Weights of a small transformer language model: 14 layers, normalized queries and keys.
MLP neurons of a small language model. Each row is named by its layer, matrix (down: output weights) and neuron, and shows model dimensions 608-703. Each number is 128 + 32 x the weight over its row's rms, rounded and kept within 0 to 255. Numbers have three digits each. A neuron's up and down rows have the sign that makes its largest values positive.
After each neuron's rows, "raises" lists the tokens whose logits its output raises most directly, leaving later layers aside.

L3.down1070:118102099165215147178146143148115140126136170107099116126065131138126174178134104169141096083136108104144103108145138094130148087103119162110079069140098105077114094115167168127185224099145144121119078185111098144151055076124129157158102147169136134124163132086110154148097093116121123148
raises: "ral", "ym", "ew", "ish", "less"

L5.down125:155167130151104129087119100106152151107147095139106109133074119102124120126075085105081172083148122131151146128071087143150179149077122112131174130152083114206171151109048124135079161112095160133109101094124084137068116178146043170176110123124115043076168160050129149126153147112110151135
raises: "y", "ot", "e", "oto", "o"

L3.down1575:144111131106151126143047102129094144156092164156147100176193117081175131117150085142136136119139061096101099114147146157101183157068158101171106084123103109128111156080138123121114158144122203135113113126165078077152094137083160162103117137167104107150081090175161071149143130112078083080
raises: "station", "yne", "ign", "river", "its"

L3.down204:139147130106124121179102125107099125070100162105157106098104165155126152138070069106142069126139185159127120143146171140162117101140074157154113169151101142120140155140130085129096186158152093159122141127149090134077125092127150099072078138183114140151101140151079168192099135115078103136
raises: "los", "hy", "alis", "hu", "hle"

L3.down1326:141079172130144126100130045184147098131063135140107143164160107092143128149118171139143110167176141155093064129111120130139156098183144145129125133151084117151149091125059101114077209173112155106098170115106100124092107138143167104066110135083130057130151077159131163173102104152178146138
raises: "h", "hn", "osti", "hwa", "ha"

L5.down1593:173136117077107150137113077124107057103162142126151119138170114140128123209157099135083138146147139163148094119119070147123115139162108099142142128084134110130116107117125135183126190066160166121136101088165124111123146160131078096123186179193152185135093153068095106119104124137134131079
raises: "ee", "ester", "ld", "ed", "ir"

L7.down641:144130106129118118152187185107187146145138075106175149160163203125190164105068181116104131125153143076164160161169203161144155133122126193146120104145139091192152127118141089112144158097108141134097152126093101125139134156109092147110103145172055154140159153154185071147100166101154144077
raises: "ward", "ions", "ly", "ion", " hearing"

L5.down914:112182146104113155103110193154150148156143176110102150121126127085174131076146190171163118084163084115104172120074137077157168195044142080095139062136168093158143097101096093142121108085125115186053147110197116084128130069110147114158149100157172156142127181120059079082106150154118148117
raises: "ants", "ance", "ant", " while", " when"

L5.down361:045141121117187095141090163133094181127088145081134124112140115073129201149089108165144098139100104174118152157109121129166108109163116174157132134090086094154120169156152167123120180121126122168186109125081074093098098168131118111159099177172177124134088126187149120105130099092220129131
raises: "man", "bus", "ship", "range", " title"

L7.down49:132114092138122156121127154087145105089101098140133075193151178092133167086099132130102172135168081148080155118158141094166202079166099101138152195108098139169145137152124138144148086121068149124147095129099098099146154121105106119129140122139134150098120105117133165121079136140201158157
raises: "um", "rum", "m", "rant", "tti"

L3.down869:150220153092132133149145096109105146110169162103121096133177135146120154132134126144145106163114148072182179193079125184133143098115126105142137120128135099138181142169128149145124255142119073122140123098143102129160123178160123156106130168128134124116054146128071135173070140140142131087
raises: " Venue", " Genre", " Native", " View", " League"

L7.down1160:071082154138089153153139114148161101115122074175125126096150046174131175108143140181149113120124133134075185118140177130129127138204152092076153122073113124131134081129133114144190142152116091080119145176098170175112143148139149129097141134119169066158144143116173064102143086114152178150
raises: "ous", "ity", "ally", "mor", "ch"

L7.down664:107125155091140129149111079079123151105084178117086086164149061142109131102205171181107167117155163129183120152132118079159118154104068186084151145120128125134142103108132125129080212095091150132163158127095154070121027123133173126109124156103204129108188102125168135132139139124119093093
raises: "l", "ni", "n", "ego", "ne"

L7.down610:129154142137097135197115114076147103138125113098129141093146162140115115126086155161131173080128207143107122158116112101078125148131132140162128173106097157094160088119143150132139156194154193099084169135107151141086109077110116162130178076105162142185129141087094180139094198127123144138
raises: "al", "i", "u", "um", "rant"